MLP neurons of a small language model. Each row is named by its layer, matrix (gate and up: input weights; down: output weights) and neuron, and shows model dimensions 48-175. Each number is 128 + 24 x the weight over its row's rms, rounded and kept within 0 to 255. Numbers have three digits each. A neuron's up and down rows have the sign that makes its largest values positive.
After each neuron's rows, "fires on" lists the tokens most often at its 100 highest values on Wikipedia text that the model never trained on; "fires before" lists the tokens most often just after its 100 highest values on Wikipedia text that the model never trained on.

L6.gate891:131135133137119123192121100148150112159163103125185134113165125117125129136093101087140117138123103077138104135157107118149162093157130171110150169126148159085160126103091109121117083143105145119174106068098112113154135112121130173098125150080114146175112097143085107173121106140110143128119164141107147131127110084142121123135137155081079142112137146133152124125121125101148140160133
L6.up891:083132144127112138138120139068092134141100119117065149130148137131164135191107166146155127133128079110124164105106128163091102126124135115116112135149140111149107140113136120129135162144078112122143096149171112095144068109169139149141160148131125092107165127166116135123136151098110116102130134112123146129127182108151150146147121109115141116112096157148154139104144141119115151115131
L6.down891:153103154123177106113149122182152127129131162107065124138147132120138148144154106115074084151161158139152137137153084068130134094082128158147139143118154129110120133129127167116137138078164143136170138116139100159132139134163140112120113131101142131135142164138108121101147084064154096106098158124159117120110134108121120127111151155169105120158112134095158116169129100110129153148107
fires on: "=", "be", " time", " climate"
fires before: "=", "\n", "\n\n", "."

L2.gate797:132065107113142120113106119103129109091126137118095137097149120127120125122104132150150167064164142152119144125115082088127141147135141114130153105157143122044127171143110126112125123152141102168174125133154136104126119090126117145111154128156117119113102117147130163153113107150106126101131108105131141096072133102131124157152082116121081170181082123131108111101087122112137134123126
L2.up797:147095141079135143126146149136167093140148098110160166155132133147094080124133146152124165129156079114125115117106091097129145147128120095192121108126105102079117146130125124118135108137125101131168144115137122151115084084088138156145142103111117179119168089138125162132148104119110140122143101107131101114133091117116135142108108095139087126112096131164089100153158102152123130117102
L2.down797:120135097167128120120170140079102136136133127125149118125158111125179120131127169099098136090114066144106128141121122146110162100140110102128143123118116162155137095129135132154104118102120142128154133117123138158110085109090082136164054149125107154106141138142125158124173141120088166129158124083148120116156134135107121112119124111117079094115143154125147172164155159170122115124087
fires on: ".", "\""
fires before: " \"", " |", ".", " Di"

L4.gate885:156124155098133150119139121114134107097144081135146104143151147103174120122141159154129106106114136125149160116129143131116120115116124142114130155121102138120130131150122075103145116130164101101121126142104117137127150138135108120130135135158124135166193117103171077100148088104130114148081104117129120093126182124151093140154110118124178099127149136112150134137144076167149152137131
L4.up885:163099169124104153138088047116121092113159096113144112117099150099167166118155125129128146097096142123150159110124111153143143114143118124109138136113113123149149129131134091077138113130145102140125113152120109138114103135160102135156139146130126115144152109115219124097140107135115125115079109106116126102103146129127119151147105122116169097145153119114147129112161116159118171140084
L4.down885:127119165098101131123138104046062111088144142126162134144149183103133159169147114127125151124162185133136139103127118142135142129126140097107122111121124166125133113097160141110120128109136106135113083128097132132104100133139000121126144148135131129129086123134187124085129107117119110124106148130115108112117161129138105138104146120138182125142111123116178143127156114147104154137088
fires on: "="
fires before: "="

L6.gate364:159102155113162130126081110141114110159144122104128143191105162117191121154122105115131140141142156116115131117128124130146129113117137082151109141122089084154164106116091141137132155138139110087135158112145184145157120113104137136110103102121099163137103091132126147157138085074134108093112130120129119101096151127144171140128114110138152146123132134124130152119140120121125179160082
L6.up364:181114082164152148122096117153140100130078171117126160134150080109161105153111079184102053104102122149099146122084147154139096147118142145123116130109114116141125142116109172100106085142149113119113112115112149122119157133149117147107098115108123138124119109101121120108161111158094151120130145139110130158095121110151107196141097114139154102170176103125132146102117126192099089145126
L6.down364:111153149138140110131147105080135120164117137164113098169069120108163126143157116126159133154127118096129123150125102187160183113142110097124107153113168129121139131123110130140150145130129114110133118122094156134121126111083129140120188125100142114159142143084116141153110136124071126121120123120119062116124119102102107131095127155164127131121090141120153118137151127098115164127114
fires on: "=", "."
fires before: "="

L7.gate143:122065147148148127141134064114125154145135100108177156166132101117129088107137140129098138101117150118138133113127114140124150151109126076114168149143100113139108129116116132113139107090121100160156111117124130163157124056190127095099100113163155183119091133113114145126110121123115076143157122104139194108114123110134110136109179177120131123125161127113135133152143134123123114160150
L7.up143:099119154096146113184132117133107150187127124079154136136114123129131132164135092135137115140107123125091111123110116123116150132129103132081143115173124147125121131116151124157136107111151050103094066111094134115120117104138097090078092129126111176160133177170154177100123126112109143109136141142106135125126108133137139070081120128083127108145156158148149128142133114151108128116152
L7.down143:107123141136123144138118139038143123133162155144144070145108153165115141104087092104152130138148120155133142132095118134112106155143152137145129104126118130123101141134143124134141134154106150122119163107101139127143130130080000136143129152119116135108173123152144120165185129133119153106104140138150167136153139119125158154081143152137129144169139129130147140135138155125097091129129
fires on: "="
fires before: "="

L7.gate640:111105141159133160152141135130109093129139126150115138114135138137142129098128120167127128110154149148138133101117163145151131149111138108160132180133090118137125164126092114143139136088134133132097130123131127159147145131112151158097155136143162140146119122089096107177127117130143108129072140113099092123113147141163127121088136123113186102158130089122127095151149118129178124157108
L7.up640:162126140150110135108085117103117141112142118129125132153130124095117142163133133150118121163127164127135108141061134137132116154115130102091142136134096154128107154158132157138137123156117152194128141136106150120140146143136102150105127127104122144099071146106154087115157119148116183132089155084070088124108142148118171081184146149121118127155180139119155114104158131149125130140170
L7.down640:122086101152142118127110150060114130154131094105127180124109123120124101136133118128125147115099144111125116120118171157097145105137132165113157181167100168117130136123084129137091137122130132095121100125149116144124137135121109128106118160163126116145106181142130114127145113082106152136108131130111147124141153160125105104127151129107148119112133119101177121128148116147187143138113
fires on: "="
fires before: "="

L7.gate136:150099181159136127138151102101098134098126101136118149147128136116137122145146160105118127119125150118090127105102135138155176169117118107156170152147101154132084111144137145116141178104146102179127160146104173150138102148146092076132148150143099117143086145150157160144119103104113165141113158104072166099146145131141143132101151129106155119136104097132145105135144080149096087097120
L7.up136:155131174155132125124142089113090148096151121123123140124118143118142117118140134087117128092125147125140148109120127141132174163118138123126134138148112157140088110142132161119154153089143115161136121166124159141135124126147124109141135132138139123163092126111153152100142117083115160110114150110102141104109125120137144115135170146117149111144098131125152114114149087159114116115135
L7.down136:143108068088090120095097131066169133145140167132132143149097115114113126120113123144100109133159145183108123125152133137121086093161110150165121127113115086136139140101120105146142111123096135114156116143114127124130131119144000150124129118117168162120129144127091107140143137133114120141129143139142113202124150144148150151081157123111148115143135112108130123129120179101140148113150
fires on: "="
fires before: "="

L2.gate112:088146140088090089134148126149124109100131154114139119077158161113166131127136089087145134132106093121137144140088148125123115159135108186110094157167172122102120111136073126140139110135074126099138144108084114124131096130129121090105152089116141098149133125119083128148175120114107110094126123128163157105107111140145168111137190113133131129150156104076139138115149123121112135129133
L2.up112:181136141136165143103140182106164137122165074124139113111121170147079120185116162134166069110139108159142196094134158146139123135105134110110157164152131144172135106133117108088125148117107138140119160116112167147133157130128136166130107115133112124115111138123091107155161108131138181128109145122186141114124112128091121120107083104176093113126146093128132131106154118114091091143139
L2.down112:150122113102165158121126138055126143136195139148109124151150141149141109165129093139162117144112144130138140132140135159102104098131122126134132089086090091167176113170162177132084132153131105133129102131163124140100105125122071151153102096103107100153148111125161129156079129133122109116114154110087113113149124087143125094089103153106160134125132131134121122134129098125061133096142
fires on: " =", "\n\n", "="
fires before: "="

L6.gate555:150114151129089135142123133107106118109166126132141120173129145068110164140140101151107117088157156113104156115128120145156133152113133132135142143141117157139146148090150159142115120094145121132098117146089121143111124147178107111114121143155152121135081158141173106116132120097104079113126140150153094124149141130179123128104168143111137082142129098121129145109173109130163115144081
L6.up555:151112129121108173127150128093099100113162126117169142140161158106140155167149110156146104121143178140118144116117128139145146130123126108141143127131126162152131140118126137129128089095153134161107102130114140146085118158127071129117158168149157121152087123160157142098142113112114114102129130143122109102113136130141123118121146130108153099136109109121148098087157134160140150138088
L6.down555:134156168157110137117122127067098146126130119107149140121155141095118138152150127137126136125172160111148159094120140140134136163152121091129132140146106119136119143102146114151165125142135109145144111144131116147111140123157006118118136157132131117130093139128131130118138098133092150122110147121108093126125147155149143134105134142112137121139140101081196120133158122114120107134101
fires on: "="
fires before: "="

L2.gate963:102069146126125093129128149184099163146145113115164125131162095125110105107134144107124130144107136122113106129168101125167091141114152114079178154125109152116079109139163127106140117121146117086138113130128078105115105103149134113104136100085157108123142114145108066171113132119068129155136119134147172132154137118175135112129127134123122132130157090123093154123121115118137178106099
L2.up963:132112138123114157112157091116123131124103136116149159171122133101163094182126155102084091091117087159120150096118134162090077117140058161127148168101139112127132157127136131140110096131153113127124118116109149088129109099135140151133110136098143132157175136098060134162137111138101096121100110127148140134154062132103129137106118138103162123091146166084166141133128113145108137123115
L2.down963:120190144140108154113094116141166147106113142147110135108120137098124107150144120147123162129123084147142132120082133114150107121122159133132165133154121112126127131155099171156112081124119142124088137145151105163103161087126158131119171155146152120154126165121107147123111120083155096162131134154144071126130184177126145110107120129134171132129146128133147105167120153158139154169112
fires on: "=", " =", " I", " information"
fires before: "=", "\n", "\n\n", " =", " in", "L"

L6.gate567:123132087102151085167090114145169125150148138174108159110151138154161138151202146148127125087140119141139134115138156145104157133081164140128127142146133129141154167100151149134143115157143122105135136085099108120097145145101125118176134133107168164179101112114154130118144150164129107180096130135139114091127145091130122143115137116157109119111146116132171108139154131112158154141115
L6.up567:149123133121133133168149156096134092099105090153156089159121140113153135136127109156102149139145123126092132113113128116100158163129128129163158098119136087090121129121122143126115187148130090144135132088118098115147095117106123126098145154122135173109083132110132128153177116143095151114154149142075146104157093105107115126153079115148133110137139124157174135160114108161086099104132
L6.down567:161131146153147115171134128067130109118151125148106169137153055119174150176130128130155124155159124159143138147132142113097163126139158156131163141146153123169139093141137123099148115132146119124129145126146159148118166133135129071139143120115122174138093155164169152134183101092134116137115099163107112113159111146128115130142142168114146108116101143125107097106100119095127119116137
fires on: "=", ".", ",", " and", " being"
fires before: "=", "S"

L4.gate349:159123128134104121163121118105128115136133091135103147147129080128120117149148125129116115122138077162121143154083109121120115128122153138119134166142149122081095128142204102114158104123139095134146146104140158109136143128108115105113115162169157092150114153118102118149109081110069129147147116118105129112100131168176123089140156124087134113132125105136124109150143132145074135124172
L4.up349:142088113121106141101161121107139114121184124107141171106124153130097113122111114110124106102119142152112107141141083143105137131110112103139096098114095147141142119148132123191146117148183113131130115121142151171128121129133112125113077106107130132155120142167131150117139046175125136149127165128127149103126121152090152148128099099150146148109130115117174134149137098066146123138090
L4.down349:165156131112138131153114140136177130124098124138099149143123141166086108107163185130133115160119137106134128172124124114113144103154139134085155170120143073120175126097077135124123102109089149122120148122108089102131147129122115132115168112129146168133103149117148110107118193123107138119158121135129112157102116140165106176152137111158141150144122112124118117134137132110108115116138
fires on: " and", "=", " =", " life", " career", "."
fires before: "=", " ="

L6.gate657:088157163139132156133117182132137125082139090124142133126138153150131134145130102146116136141122155154121131148105137134130147122144126116122145172148152140113153147153150162138100142130163156122128128093123117149202104108143096115140147123117130131097157151111103105120124197165113135140119115086125146109106153139096161118121134144150190113151155128133121109129145164084112169136121
L6.up657:114101139113148142121132128171182130094138141102140119145182131149169101130141153125130131130105097119162165072156103130099100152134161139128152109128150180142165110167118120161146127102146129168127138135153170132141150116159145130193129124162117115124155128172123143198138135100165130095112077131208163119136098116120141164120125146117145171118115128131164144132095124124119129123152
L6.down657:136109132145161072151094097146139133107141119120158160144184128122105097125091142133093113126123122153160187149132146116074124097135138111116128116093171109165130115097136120150123135130163075135177180112103123156136151114176183154136098096138071134121137138111166133096130103153120082126139123119148139116118114138164126130135120132108082153151137164132105104118102112172134145134141
fires on: "=", " =", "|", " at", " returned", " |"
fires before: "=", "-", " to"

L6.gate94:123146133108093127136078164101118096083115171117138160139141121110126146171100103151116139090112126144096171102132144170112120111118114108141110133124093172163113093129114108099146119124163110133143092114125119147117145135107129113137128142147095121116076138163174161132158122102099124126096129137122102127118156149203146119133134109106179111127173129141161118099140122144131116096086
L6.up94:093126176157110131196073112121109080104096168132163101142126135136106125156139154146127116143132139151122145104120135155119170123143108150159122119122091124128155140154110156153147131101170089136093140100130119134125152150164112125112114105153113123137129140192141117132177096117104102163114139142181156121109102145175129159129131134131149133133163135124164110088121129126143151112103
L6.down94:141178127134148168123113124053123147132121150090115150100142079111113146154132124108129113106139100132126172126122150176109155122104111122151157157148140140115131111142120100141140138123165143152112148128140119169139117121166058128111149087098123103149079131114124087106128143123125138121113094116127118088104123159150147132148105136123124140112138129073175111146103173146168120131124
fires on: "="
fires before: "="

L7.gate8:113111138116102138133151114100121131132115162058161122132170132114166102180136145100094094141141122090161128102106126131093133134161108104125123148123099152151153101180145150159157102125143103148122123135104162083127066138173130116107123143149157139155124143150142118153112095121127132092082132117110096168133133101149126111137132148126144146108148172121130150204160145137149141164105
L7.up8:051117119155087182153108128121131112091117148104146133123164134104120119120150128150095132116146142101114125061104120075156136126104139120156116126130120164126121175053163101129133119117137115154130129148121159104119110136149147104114137150138095097136072122181125132120100091163138129124110126122121080156074126097155095104154101150111124155143121164123156116147159093129159112106134
L7.down8:107100112141138089125154185044136084113102102136130042119129152100135164132177109131171148124123138126150124122119117190095190113116122136141100129122118121093106117140150145108169094118111142114132121145124139135134082115150055097129124138119152151075148134155121129120109120131129098080117114152118147071095123141123075147178143122109120090139119120131136120160169131120133122108111
fires on: "=", "."
fires before: "=", "\n\n", " It"

L9.gate53:151157090138129152177143092109116167140073120154156118163148141139125151134104123118132110105096130120118152172160140163132103148125115126114157160160131116158119142121139113127114108134089136129157117086137142117116108128124143156108135121128130105161115138153107113102088119082145117136108125116099143134118151148119151087158157128127134140152103138129158095097132117114084134119094
L9.up53:141103105119111200166102138108105125134131141131157089141105137154121130152120154152167098101134123105175167104131157124114124111142121131130118158122126119109137147193151160157153114127150107123108149096106126115108112140118138100141139152116141127132140094136109163081113136119108132109128141125145114138146176110111128130067123113127161138087159161083126155104122115104115152120113
L9.down53:114089134157132180098147155084163140124147155141095124129124145146138179156126090173150189163101088157128096118130107124125170150110147141132089151083116103145113169132139138125132131145127123142127137116154117113150136139115106110112154184121111091133145152140106135125145113142126088115149111100104156066132143099091102146113137126096125130114138107119094099099109141142127104128151
fires on: "=", " |"
fires before: "\n", "=", "\n\n", "."

L7.gate793:137143152156124173143153121098111183120133152114149153135104157134111154107161143121089098136133178129140194122151122136121160131141173100086134137106113123138136131111131113146166111121156124115134130130087159182139111126113096107102207145106160091152083148143154102113110109107090131081092134112086077117105098161146130137126156131118149096129114114120131151121151141123126067175106
L7.up793:139113147119134140153157105112116135112114139106138139125142138107095142113148103149130132118149182129154157130126116161057157164121141106091154170103118142147128143136137109162158131094150102141088129143090121153126167118122096119087151161149117077183081140144159104084130102122137175100092157157110094116121153186156145163101132124134129156123148102108129148080151135082145106148115
L7.down793:117143132129110117147117112018099131125127100081121096122145126151117105133136102158140116126116137120099159158130133143110123079125191098134139117132132140161124112106097134121125089133139139117108093145110162098094132131148021112144129135116130096110101093136138145098136119100108150093083105139173115121091114147135158099092153158108148105143142137153195134120168156127125104146125
fires on: "="
fires before: "="

L7.gate784:121121158149143142144104083101114106110107113098159124148134153113123105131162149144091165104140132124142154102148125166127144143162102113128136151124123143128097123138115139173147093086169110143111134144139106127153111156136128103092115120150093109142099144159118098125205113104085136101061127124130121067116128129131139111169116138098117156119155120099155140169161112129084097159115
L7.up784:112120166124157161150107099111138109126121111112156150138130164103140097133147154119140155107131140151133163105169128144141159150104098119146130162130107116141137143167132098148170113105135111154100155150155121139127161139144115131132104123156117136121108154122124108118153117135098166137083123099142104075077142112145142127119123171088107164125137135125156101128152111128133106181096
L7.down784:145151114106130090086127161082143119149135117170122131143121133151096184145127110133118122100141135175130103153133116194119133152128139141141092080151125120130124096128117138140144152096122140130138106125123146116132116089120000123132148137157135142137147128122114124149091145118147125144137124155130149156129105118134154144126143143149094094149107135118122149116121114120152114139174
fires on: "="
fires before: "="

L7.gate969:151100146146160110112134104108129114124131092137133125172112162101110096136139139093119133129107141095088158144125132154112136140145133116136121144181146122104119164109142178089139162141196106093136131173161140148143110106143164144133136119169082135105133172118141124135129134146092164161106139138162121162114116178173121132159096162102126085124100110143137149094123124122125154135106
L7.up969:103154121106148136146162164150125140165167150113136086125119112117107119130162124111123105099147162134176121126165161144123105143164157115157154135106191147076116122097121119161151124095105167107057118103118155144081153120170147049117122130141130130075127142165140136162120125115149153116108091115130115119142148173134146117138156127109133149122125086106125111128115140121144138127143
L7.down969:125124106130106117098131094108123107159118139105139162125167095153160127122104123112138118129115156128105107157122137131138120120100137165127116114159109164179160138087135136140125105116111112191089174121129130132133087110118054155158101122125141133155081127169111141108143094154136101152132131133120132151160124125118165148149091087168141127120115133091162149125103066128129088142138
fires on: "=", "|", " a"
fires before: "="

L9.gate868:115103178126113124152121165101156112104148143117164146144134114144127110124117124152145091124126141134095138162125091086114157102128182131132129117145114148101111133170120102141141114102120113098129171152134103133117118147076081119151137165162136137131138127137139107132124176112151110160113140099087121118082154155116101143123125141091110120212186128100152092160118090156120144077116
L9.up868:097152162117133098161150144138137091085131141117164123111141144148118124134159160096124086165164092093161162133093089128147145135087159086131145123108138140132153130143139131140117162135153101139106147132156074111116144125089121124123164156126104155108126102079111095117132162136115166106107084091125137093105102142131140139159131117141145134188186113127123138127147088151121135096110
L9.down868:144127114131149117106118118118138127113122147151097153148110128166117063130087119132162112132086153118129119107102110139116158114084137111096134113117139151156117196120134105132126160108118134156094145136129078126153140130112153124128114149163139143087135146127144103139155122134107073158163098131148132110125117152140121148116133158070105121168136139100138127134174113155143130143119
fires on: " well", "S", ".", " i", " U", "O"
fires before: ".", " as"

L7.gate168:178132131138097140139093163112106145180149129125132137123153128133131117143130137095137113163131135108146139128127169117131149152154179132125153124118148138150118150093120138153080117094107124112140126133103122146114158092093110116143102148130133140134133161148163120148143093131100121134122152132125116140114138152124164129141131117113148103166142121107147112115171112137136128127120
L7.up168:118159153104134147139160105099132132114167148111137166117122160114122097137148062117135118125163120144135150125101091152133190158118133130150131107109179114107179125127136145135162110147136089119133142083107085141145122131117120100135124158121161096148133158084099096121125078124097155140120134156121184091168166096131126143165106149128155090164121126115125154133125106144116115093128
L7.down168:102118117157097144139152123078146132099152123095103145131132155156123150141120122172115122135123147117111147176141129145156150101145136094118195120118155114125137118119131156154113129127181158114134134166128159117135102120169034133134096131109088138111123119098147151126172114117110102142146112129143102114129144110095123174114129155130129132119107194107149099145136162123123151100148
fires on: "=", "."
fires before: "="

L6.gate510:146116122096164135155160129105103162092143130089164186125148194111109103103121169156125089090119123089107163113101156113105119124145144140136151099143138128154141127099079168114148114108130103117119096083130123110075161144090117181079167165131132154114117134078160121107111103123129162105072135099099144147171122110183142125133121130109164128141174125128149110126121120150132131139112
L6.up510:114175161143156153143127102108137105084170119132148163145102155065124074115138116138114154088152120097146129127120109087128109107113155169144115130120134124131166141127126169114149146101145131138091133111105114138123157165116124194090131153139139132130122135124182128124100117114105143107109114187116109139097101113184159157136118119134119135112101136152134137128146137111153150131118
L6.down510:125157147140146115155127096015141117135146128132110168138114152189113090145122107118119111148158142133128087134112160158130094125143142107135144139131129131138128134159132124136121142116140131123131129115069085136112127161102045117152134130138111133113119158127163177150120100165097114119129128143142131123134130112118124077125128151128138100102127114107145126130149151092135083111140
fires on: "=", "."
fires before: "="

L4.gate9:147138135132117131121108179124143161105089119123149088135130108091141133147131106172133101137163114151099145122132099150104143104141126132096162144111146128106175110108151108139142134081119130123146156128102144111091140150121128129107109144132130108131149158089155108139143092093089116108082146088129162088136157136131125135159161119159127073120158093137147116112130092082182112147128
L4.up9:153142114144120147117092137130152139106089128149133137132130111139135172137135148129118118105176159157107126137160139145093126145111134133091148140114141126130160136133144108126150145094117127125172183140150141146093145106113112126091094126101118099103133105091156110105153104148131104080131164116123137085192128112140130138134160117141141118106151105138164137143143115068154136183107
L4.down9:129110127161151124114135091008183141110073130128154095122146114137128115105122159105136119119151126166154072167130120167134110148125105120107100111119115118118168100142144094135133134069134137174133145077120148127126152141121002116109139154105116125120140120117131131134129115132121142140103147111099094125161152132109131090134116147130145131128126093112186113120094120091109150103133
fires on: "=", ","
fires before: "="

L4.gate219:151139114179100144150087109121104067118146128137173110131115126094105124080125090158104135108121128111110099124105100155108126155117147124147153171104119134082092104150104132094091127141146145103144183112149105087113092114144136178124070157118120151160132098119128117109079101117115157131126120134108162099143133149151085107105138097113155125165148103100197101141151140144131067145098
L4.up219:109115108136082140158097131122138144137118150123150124164131110096119112093165080131134132086094146154177111131079131123126096139096146165103096105088147144127134106166149142091156119145104122112101153103099143077106128125142131126097107121133148112088141083076137182097119129139100108115127141164101136124163097107129090113106111149116144160127090121100130124200138126152093129153102
L4.down219:152167160138105108136139085073163098091122111104122144120147113144095110141129082142092150128142138138120145118101115150164121113093156107128165126125145133117103120105128124073151110094130120131106092109137120107099123139139044133108116132105101140140155086165103169144150167135078118099089164102135103111141092110153081109129147110143124128165138110106154128077165153140085111159121
fires on: "=", " ="
fires before: "="

L4.gate370:155107153119092137096107119133128110141111102076164127139135152111153143165161113139099124113157119114101118092128120119166118103133129114118137141137155133119139122173099113130128134094151133109117133098145166163124124094142131148096138106155117130119132117121164132115113131152101109108059131099101127144096156185166085132091123142120148107142118106111146101143147114147096138139121
L4.up370:113107140121115134152119118122099140138149144112161166143127136084192117116165121132143134114164140131147163149168148121132145123137118147129136136100143152128138142103159160099147118071163142140157136172098121108160123119134126103137145122128120194116100129117158123095122081147145112077095130056113126141087128153162105135139094119147143121144121100119137178128190125157105151174110
L4.down370:161084132111110160117168126068110141121150097135133140140171178111135154115149131140120130115181167115098112099124157144110128109129121131124113117143120127128162138137104134127138127114125133115128104107101142154124120116163017140092137128099152115115125146123147121111106139161135123162078157103111102130130143149143117145145144149131123137136152108111186114118154088182111144140096
fires on: "="
fires before: "="

L7.gate100:138124132135126149133149101113093141092127087127117148164163130104116128188130126095127132125138173099141137136123108163174152149119151119128098141153147133155102136097117179143156136126140078147126129148091143145066142073111105133106105162165161147144107127120140114111106083168133114062124125114054144119116099173130148139101103121138108089173122122132138145083166093122095100125111
L7.up100:102108144118131159160142084113101156125140113144126114173144134100130122126141149161090067124163136094101139130140122148154151161123109108158127099145122145144107152138134106163138145120144115106130135165120156155072164118154108121103163154148136096152098142132141100100101115143121124096125139135108124114178127163129149160105147130121148138092159118123148099126145077130125113152084
L7.down100:126127114125072122118138112052129081149123112101153103156133146153141098106118119123092106111151140133145151108104161171173124132164131171104161145119147118110144126105156103138131128104150070128188091134117138131137095100156000053113110134143095157125157151135124130154144133175118144117146135154141151111161132140161163124105145137137135135117151088108163094126140116166125118131129
fires on: "="
fires before: "="

L8.gate118:128145154132086116124112112083140111093116162158153139149131116096075160117147134110123101117115164117150103089129113125120135115145178111117171124120128150127093168113105066081172138085136045105133130128151108116139114102143099127137115115118160190113151108116154132120143126140085171116108153114129125127114132136134131118154152159143155152174145170122153132117122138087109108143113
L8.up118:124152115104134135165105118126104134074133157088114169125156103082146072097132089138159128117071132155126130089174096132119121116112167066122129126111168124117112152107122122131159067154120088125119139119138079090083125141190125159089115121088127166146138124175133108155143104118100132121127173142110152109116125117137100143107151130137142139146143120120159107084122161111105095174080
L8.down118:158159129137112115111146166001141153128078157122152114121099143159111129139166133098114100113143129169093124087155150129117130144118172154097138090135131145126106132148136146088130111104087120110126155094105135106136131162125000156120124120143123106126151129157146143134097118131098091149116107133133113138151160112123089131135123157136133120138147143113087144103130164105109104144115
fires on: " =", " also", "=", " life"
fires before: "=", " =", ".", " and"

L7.gate1002:122159130139120160120115086106114169160097136085121133116176113119124169112162120137146108137169130134113181100119127133131162074119121143146132151144129182156134123097117123143147166106153084152139139128104159148137113121162153095120104149154172152138112144105155114138115136120103058095154134131082148097129125183133173137149164146127093092107091103115106088141138114132141054126133
L7.up1002:152119113126134128143168093128114181140141140119114183133093170144080104129075090113162128085127134121131134122152135146145115107149100082077168150147102158138109088144150099126178128148118115171135142153123127206134119171133129113144156148142126123140124139131142172115136107100091141105160172103133121126135137140095134145126124087125124105127109127142142138114128097133111134146099
L7.down1002:151094121108149120112176118041091149138090081170103107126078096136114148118119101103140118136097128132106127106136154126119071120103174120178108104105140126142172138121146159143156141135093153133113134095164138130141114108126078125104091135108136115109099143107130140126147109110101160134169114097159116129142122135133098167163137131145133146136110123134125139137127144115132159121174
fires on: "="
fires before: "="

L7.gate481:161139133171125103126104152141105120152127136077152150089110120126114145096129147120125107096102147139183177116175110108129145184116161102066117125118128136092157196139123121150163120098118146102142170120128116138137134102102103125097119111170129093123112089087135148109124109154114101151109119106130126129140114144146130149124120116103149158152137104112125110115156133075110124121112
L7.up481:115144130147114136114106134096052121085135140146113129118118144118161100113063134156131173148102127089132124124092130118101142129128148074089172130132130084117110166131086122164104152132126120137162117119099130119147132147123114130099149157135107125158100081108101129138123124111128142123129113141075104082120140148167069133164111153152131133099106123125112112177150111114119119129134
L7.down481:145153118164130140141161117076134109180150122143147085138171084167115137165111121154153136062156104142141095183121091159109139135116141097100107185150142136143116129118098118115177084128137129141144179123111150092109140118102036173106114098140160110105106120137095132144105119114134150137083140132146098117148152143125122139159120118104153108150122114118132105119107115092104133108133
fires on: "=", "."
fires before: "=", "\n\n", " The", " In"